config.yaml
num_attention_heads: 6
head_dim: 64
intermediate_size: 1536
positions: "rope"
bias: "none"
init: "orth"
init_std_up: 0.0287
init_std_down: 0.0
lr_head: 0.00455
warmup_steps: 596
schedule: "wsd"
decay_fraction: 0.774
batch_tokens: 65536
train_tokens: 646900000
max_steps: 9871
MLP neurons of a small language model. Each row is named by its layer, matrix (up: input weights) and neuron, and shows model dimensions 256-383. Each number is 128 + 32 x the weight over its row's rms, rounded and kept within 0 to 255. Numbers have three digits each.
A block is one neuron, or neurons of one layer that tend to fire together. After each block is what it responds to, as a language model described it from the Wikipedia text at the highest values.

L4.up229:112150141152125201117114149093125161162137091142120142113149104128161122161165138145211070045125069128142150109067114113148165114094134107178154132079114129059125117110115184106139112129115154134186084165094163131132126132136150133082095127100103175094041121129131120096118179162146103171140176131166135107078130178132147119151132166140137156123104176100149088183110111129126090110162
L4.up376:086088156126162145122081065133139132081123096152128118111100128134092134122130131159190124127183069203139098073091108073129153149146150086186126086118088147168164042059126114185144154153120155136183164121082151079124122198135175094154170160110084145113105157137114133075084183110139119137103106107158154133121158179134113178105138141164138110150126165143129155132127140156128124209143
L4.up506:115081091110117138093174079131168140095095125134055147139149199153155101127196105158140121159144075169122132111051109060137127150146111072148150088079128130121106098101133130154138142126118143096160154109139147122152190145155142152143138155074114120117096184141112104115056162129116152157104220132174133121106153109094131137092173121171132107150106138160164129146183146153142147181094
L4.up623:137095110131124148101185130159145135164140146140119131090123172122140111095182130138159113119081149164150054155076069061212164133143182106120104122109067141176045112092098137122169153156125118111155158147104093145123163237146174097101111127111056138101097090145137079123139148168137156138137150116144132131118151150146171133151143133126094182163135128111140109160093110172125114191129
L4.up636:107132124097082118151095132141140099108188151141130097095108163186127128151142122135148127158107141130155105121128139104198142122174142140143101079084118135145127120040076116127168109178141176128114172133099103115056175099122164135068115108084155125220163164134137116089092146146125100135141181135188167099143092140122187140072193166124049174184146149126158128154122177121136116197157
L4.up903:174149175163102111115107096148150121185171126101160173152123149144122110174161179181139109132160140068149138100114112154196107110098147160150178111085146155153126154107075101137162121128116133130165182164100101149143185110151175168102163117127178138113122099092088168123063142087095153128132206078182124108162108064142189148082147126131133154088149081111100099122076105097055151161110
L4.up929:166125094070076129131139129116137131117142148106143147102134178077119124181106149114105062124117088098136061118079103199180096109102132192081093099133163179136109084120087112143166125176122109171085160162185160107097174155141114148135121168049151162075157114122078143076117144164092068089109198081166129107139163105160160089161158087168072123128152081131123102141151173101136155101107
L4.up1065:136054157113117148101164153117084138162147113110108152080142179106130112108107112157118148138110147071127104109063131072125108120113081129105147110068108132170117148136144087176121162148107157139140111130141163191138161136137172132125135081094118150106128160142120070124074154170182144204129192116108169164094161124094148136100105134115094163127130127129113078122179116206126152178071
Adjective-coordinating conjunctions. Mostly and, or, or a comma joining two stacked adjectives before a noun, as in strong and distinct, different, wintry, two or more; more weakly, word pieces and year digits.

L9.up60:182152133126103103138148201146150153123147132122163157076128129138205069141176120146130121186181083105103129138076107136176109097112164110184131129064087170110104131043136137116114151158142093154120139159106190089119126104138127107172094181163082131060177174092126136059098122137110177174091129129125180078159126131094069103109099134143046064128114148171138161133109118092153147193135
L9.up1091:132154127148123119174138150098113146148134095121114098078118095100137096111149112190110044156109171114153102146104132091172140180091155097128079129101119172163136113120157134105148156133157167136173147152085080120108168135175120084141181134111118156073077126149126129125093085142177111154089138121099135120086096135178145114126138155146076140166076184089055085170165114105102187172139
Indefinite article "a". The article "a" (or "A") opening a noun phrase mid-sentence, e.g. "as a sequence", "served as a crucial"; it also fires on word-initial "a"/"un"/"non" pieces (aware, unusual, non-) and occasionally "or".

L6.up140:063134200091092142183117073094147126066117130153142114165135186201136126139187151159141135123128128135155094124107160124199128141110151158140181131090124164078140094117109124174183035125110125139158175153141126182160129104132126162108128105107139158110179131085120140092097127150037167177093148165122165129119111146108123156137142102137093114127140097136143124088120133088160072162178
L6.up525:159108182106107110122158121157105158095086102196116082122081217150116154143140110161142143136099156128160100061139111094134096078064216069098161148069116150140144094118125145155135115172100126131165168151125119160109154142198054107161155115077117149147141153088147099104094077146169119127112083159139146059109141069146142176076113116119118125151144188129131147104177165167156135196100
L6.up667:171059155108080112153171068152158147127135145134137104111079186162168127146178161113161112090112088091176073108118124174161112067147149094187145130083083169185154140121089093110106091142115177126117118088145166095150141102145107132128110125124086174110130154094128142082073125099191151166122169099148142077116141098106147093072153110138124191126110122081143124109161177137131175205114
L6.up1178:095063137068139141144174136108133170103165174094114105109138166135125127109130126126188098144096130121175100049199133112168089106130144114145072127088118166155095113110056104125154097129129143179174159108131136153171104123171154162096168131096099144111063191156114153044108123173129094128116125080215169099159107087074131144097194090098112136136162087150141111141152146126082143136065
Coordinating connectors between modifiers. Connectors like and, commas, or, slashes and hyphens placed after a first modifier or item before a second coordinated one, as in primary and secondary, slow, sad.

L9.up105:103077110115180174120166123139069157125149106101065148087128165127102139151138096133121144081147114125149111101114063131177188144155131125170171166093158122101093149169147133169116157135118095108119141168142113114166170122085116161113183138149120142063194122081158116104088138057063172103105103104121153169121100110166121085138134148159175190132171153112109087146126160084065141189182
L9.up1418:211087092169186117086166193154168126156091102113128119113120183131107151106142129151131084115133142168083133141105146156152151172097104130158077120117189112103100108160165084107073117158140114120144117147145088142156109116139114144211166142127151079079078121090080096130140111076119145096123083179161153155146102109118145098113211085138129168079188112134144076195118138167077111163127
Decimal points in table numbers. Decimal points and digits inside numbers in tables, mainly election result percentages like 1.11% and 0.28; also some list line breaks.

L4.up198:186156147140144104144115088112150136177134116116134135109147162136198138209139117119114145123122135088134138141092112132160139133125141121109120078161123154129092088155090148127091107131074135182148088113155083157176116164093096123132081134049153085154071134118095089115167122103188137132170155156138138114098147106145164132071139104155114147165162146140145124113083119098107164158144
L4.up362:112109074113144134117128098135195120145146139142158134119133094123168143181126148150090158177159182124140105179125098188129128096156116112099126073132137174148103113159090155121109148141126134115105101163108120132127150128086161193134132114055161077095155173146077109154168082109090145087176097149114154098127089117159102186121149121121123128132145162104102096179140157150134137187142
L4.up406:134102131059160141142196090159148124125206110103140087109074142173226126123152124134126136172123134157123111124155156172125123142078121094069113105131045148123125113131117132158133148109072170128121140144143128123114084124114088170101093123106086122120126120166075076124132122131164160154156142109113181095103083132119148166136128121113109165136130075105049130119123139146163120120158
L4.up552:186106108165171113124174125150150090128063083137156093138150190145190116130122137132071117108100142128163087166142143179088185126157181143150104071157130175134087104143119178151157083140076099170133129169165124085119105129148138145159148161093128163110109096128116073144153052107102162151115138129126121150112133172130159168101149089110094102180062112124094078111103132096153176122088
L4.up690:140118119121165101103138126136078086183139101103174155039101138131138156173129131134115118134105135102155088070135097136079139185106107106142134121159144158148103117199065108083118120137118165188130132128164064154075081130113145135076187106082063154144146143152153106068132098038155159135190115092168123109143116168108182149109139114111129149160083094084118108099125146165061154175145
L4.up732:139128145047108130138212107138121152120151142149148094098139163194137160155169090140101109130110106129146094128109115103098164129151147121086077147144084131094088108132141105103134129132103181154134154147126086167167141156120141155180117156092141145116134125136138059132104170119179139089110144162126135163131172200134130131131128063171073120178102080119085124144115127132080116179132
L4.up949:178134115140173117095142164143168111119152155127186122167151151113123130140172123136118114216169130161141093078124092169083191141159165099143153108131080164202133066135111145104128133148105148132134224162120098151120105154131174112083144128126118107128127134079144034114108111137232118095154174057074135087152110150112149140108172098106118081211065100074132129055094111185115125166164
L4.up1417:171067135136131143145132132129137127112089126157102152172119124152092118095120146047109094129181129112149054201112142169137161090093143118149079119104113110151094100080044149058161113121101156140175121150169129092150061115127065119144142133113128191115149103113197093142113146075127145134123083210094136186138169101131095158136128137101061142090049137030122134126211162124096079095123
Post-subject adverbs. Words right after a sentence's subject noun and before its verb, mostly also, plus commonly, later, even, which; also possessive apostrophes and closing quotes or brackets.

L4.up282:128140186114140132191133125123115146090164114141087139129049153065154111108164095125080080102134132122105160140107119107174175182108141145125065067107158155074142112135134119108091145174088181152157160149095116139141137126113194085179188138112107143123130153106122152124133086109130169162136097115124188147137161129086132175116161086118143135092148172118077130082201183133124115170148
L4.up481:128119140142083114116130102098159136187153118113184159125113117152122115108167155086166130113137121163117096102132157148153137145096136118054091087217185147089170092143149120117136183137142096112064160098058077158148148167117138101146089153115093135127152104119065110160177113161156193097125170091146168118105102080176159137136161073141125095108149048157128123158145184137141141122148
L4.up657:095084158102177119141109148151132109120117106100155136112058218149129097152092122109110126138178105150117138094076141110155218117182181130154147130119183147126099091132100085124134110161091125119146159086137131105123172115063168094143130180118120111099141168126098119171141155055167181110136170170110114138187131176122153128117160134121094177161161113090118070111117149104087122115152
L4.up866:126093162126119153103152139179125125090113084134130151081091086139157042155110146142121141080132143185143126091120062131152149111168124136124106107084188163163095075139125094123145161143111117141122176113097140158115119140125132113183141144078140164130078131056148085120156108176213167086134153081116098094187153093147178140133168104153142131093092143123125133105100176130166135194141
L4.up1072:055116137098120156125125091108080218146154103174105118084142173101096102157139119090118161094109143098155123086106152149141120144070169080102109148068066134109157145066133119162122142131136152182092206141071112151199159107113141113117072118140123180164113148146091180143076084135163202139114109120094132122155155123150105149070151162122119097141115148119096174123140113118115152233119
L4.up1096:090141140124133189199161127114072085162164106053103132106098111160102161175128125127146098120111052085187116157150090153175069160126149159093135055133127110136128153142182066101142156125113109157172097162129072079121088161141069131074090119103109108115144104132147089141114097145163175120141142082099164192109136158135143168099192094163150108097061102131109098144154189132119118131127
L4.up1378:145080125079210137219133149153130112165164089090080163111106112152150146139086150056157137120146138126143059123115081106183183090088135147188140123095144147097171096106120144146161128138110166190154102102072124159122111110088221043075108147103109133066087155093148150094159125107136182111071111170126164129144124098174116140082168072070091184148163085128100138118121118114155126130144
L4.up1526:117091112089116165144202159176117120099179124108130137171123155178120112147160121115079141098131120135201147124150111095123122151141107178124104147122108138151103101157119034096104147150138058151138141069121123158169124119113121169071137156101127122189157164095083143123145121163141114159156135146136178135155096148187178121175163138147129160096111144086067142156142108110134104158080
Numbers inside table cells. Fires on the thousands-separator comma and other digits or separators inside numbers in wiki table cells, e.g. vote turnout 3,189, attendance 42,153, time 45:38.

L6.up799:058147116118165114153198120177101122118059156127155158126114188106084146101124123115147095158106082153189143133160113157166144153125129122146118061090168140119149126088148091123070170121092176160117129080116123119075103144115128070109108097046176120101139117110195151162114134161147162123138121110161174114088192038171099134151122136096155122098069114157107126178127162164133155119118
L6.up894:131082105157112156068133119163155129166081137119112151126142134139140126081162105144133113162131131176105102142171095125150126110173165157188136105139142117103127088097162184141073088161171204154058172110170144130139146135120128116192174123107100133087140168120150172140108179136097116112150153106116168156132168093147144124123098142125158188088108128096111180121098179136108192091071
L6.up921:148168112123176145146139127152098125097097139067142130130088181077140139115130105126129074177166148148183130097112094057144152163152111078129104155160232169167124079169165140111083145126134146128156130129046117155151188174114151170138138151132112089151122170100147154098110095141106087131100144143081099120156087145137142114106118136095123187140166108103116055194084123088149113141111
L6.up1460:099104135154089099165191138154114083076095069115139156093066093123108120176127153132136130137154132100147114064146101118200153172155108168175152094088120150161110102139181127146128108119112118122115183094160153130112124167125113105174133140127090132176116134142171122161108126095133136057093087108123151142132111171081116086183142143112202176087143136148148123168125149093091094160113
Numbers and table cells. Mid-number digits such as birth years (19-5-9) or ISBN and census counts, plus empty cells and header words in wiki tables (Result, Feb).

L6.up58:141154153084156183088109138180137079134117149185111127054150148060198092180153168109181103153151121157150075126123097175145126114150146140112143161167103130153111070116136109088122148127145137129151117198157088109138102140099143120158120110125093142169146140125112066133168146097146129113140195145130127133082156099111115141101172096143133136095142110120096140101157150134141168130186
L6.up316:114153086076171185120148113149130132156127150131143112080118162131153124143102151198111068132075151115122158142131127074142128127133198118215172090090046122092075093141185107087152104185155181106109116150101080093090052153145132166116126116045142142122125132113119130109142133130074166132188104103143154101161154122108162088125152097077118125101112140178144111100151148177128106162156
L6.up508:076131085143147135134210069177113097125105167169163073127137147123161110122110192137116067076105110184127086065185078165177129128052188126164189142134145111106121033097134079130129102139095094115150130194131112184118100118145108133145104177134111094105083124051139093098121175117062082078151139162105148127120109173080092186147193105146109099159097153097103110128157170143108139170163
L6.up911:161100144104186190103066068134113127123168132088195093121114148127103108098137107119090108195122120087137161150096122153127075107103098046197075141125069144097107108169134129132117122135120140133128162172159113157109168123154076139119155087160074201146094159186133117087081156157178210114136145146212145062123133110110143175153137092177137112123183152122105135176141119119118107120108
Possessive apostrophe. Fires on the apostrophe of possessive 's and contractions like it's, e.g. Lover's Groove, master's degree, Georgia's; rarely on World or then.

L9.up1414:106114097133150152113102101140128164085090137086129120094125127112175196119173170098117030110122125173108113106102116122125155174096114160133082086162139151123109064176096142080158103182138145140132131114084117137154111117128113084140111151152148107142146098175079110148176148116148158078183115126122128164130125158106133183110186119104087178158097145116014067136140184128118110112130
L9.up1434:135127178175148161141117127184163097120087105101103160135133194122165131061136137153112119127142141110094138188158119140104166126134148120141107122096169145120135115166039091171174118090163155135088109128132157168116111141104138108191147135108185141069106142199160148106149093119121092110101098134093145153142120141072093135104127177123105120158158144132072061089090124107151147137147
Pre-verb subject slot. Fires on the last token before a finite verb: subject pronouns and relatives (it, which, who, that), also, closing parentheses or commas after appositives.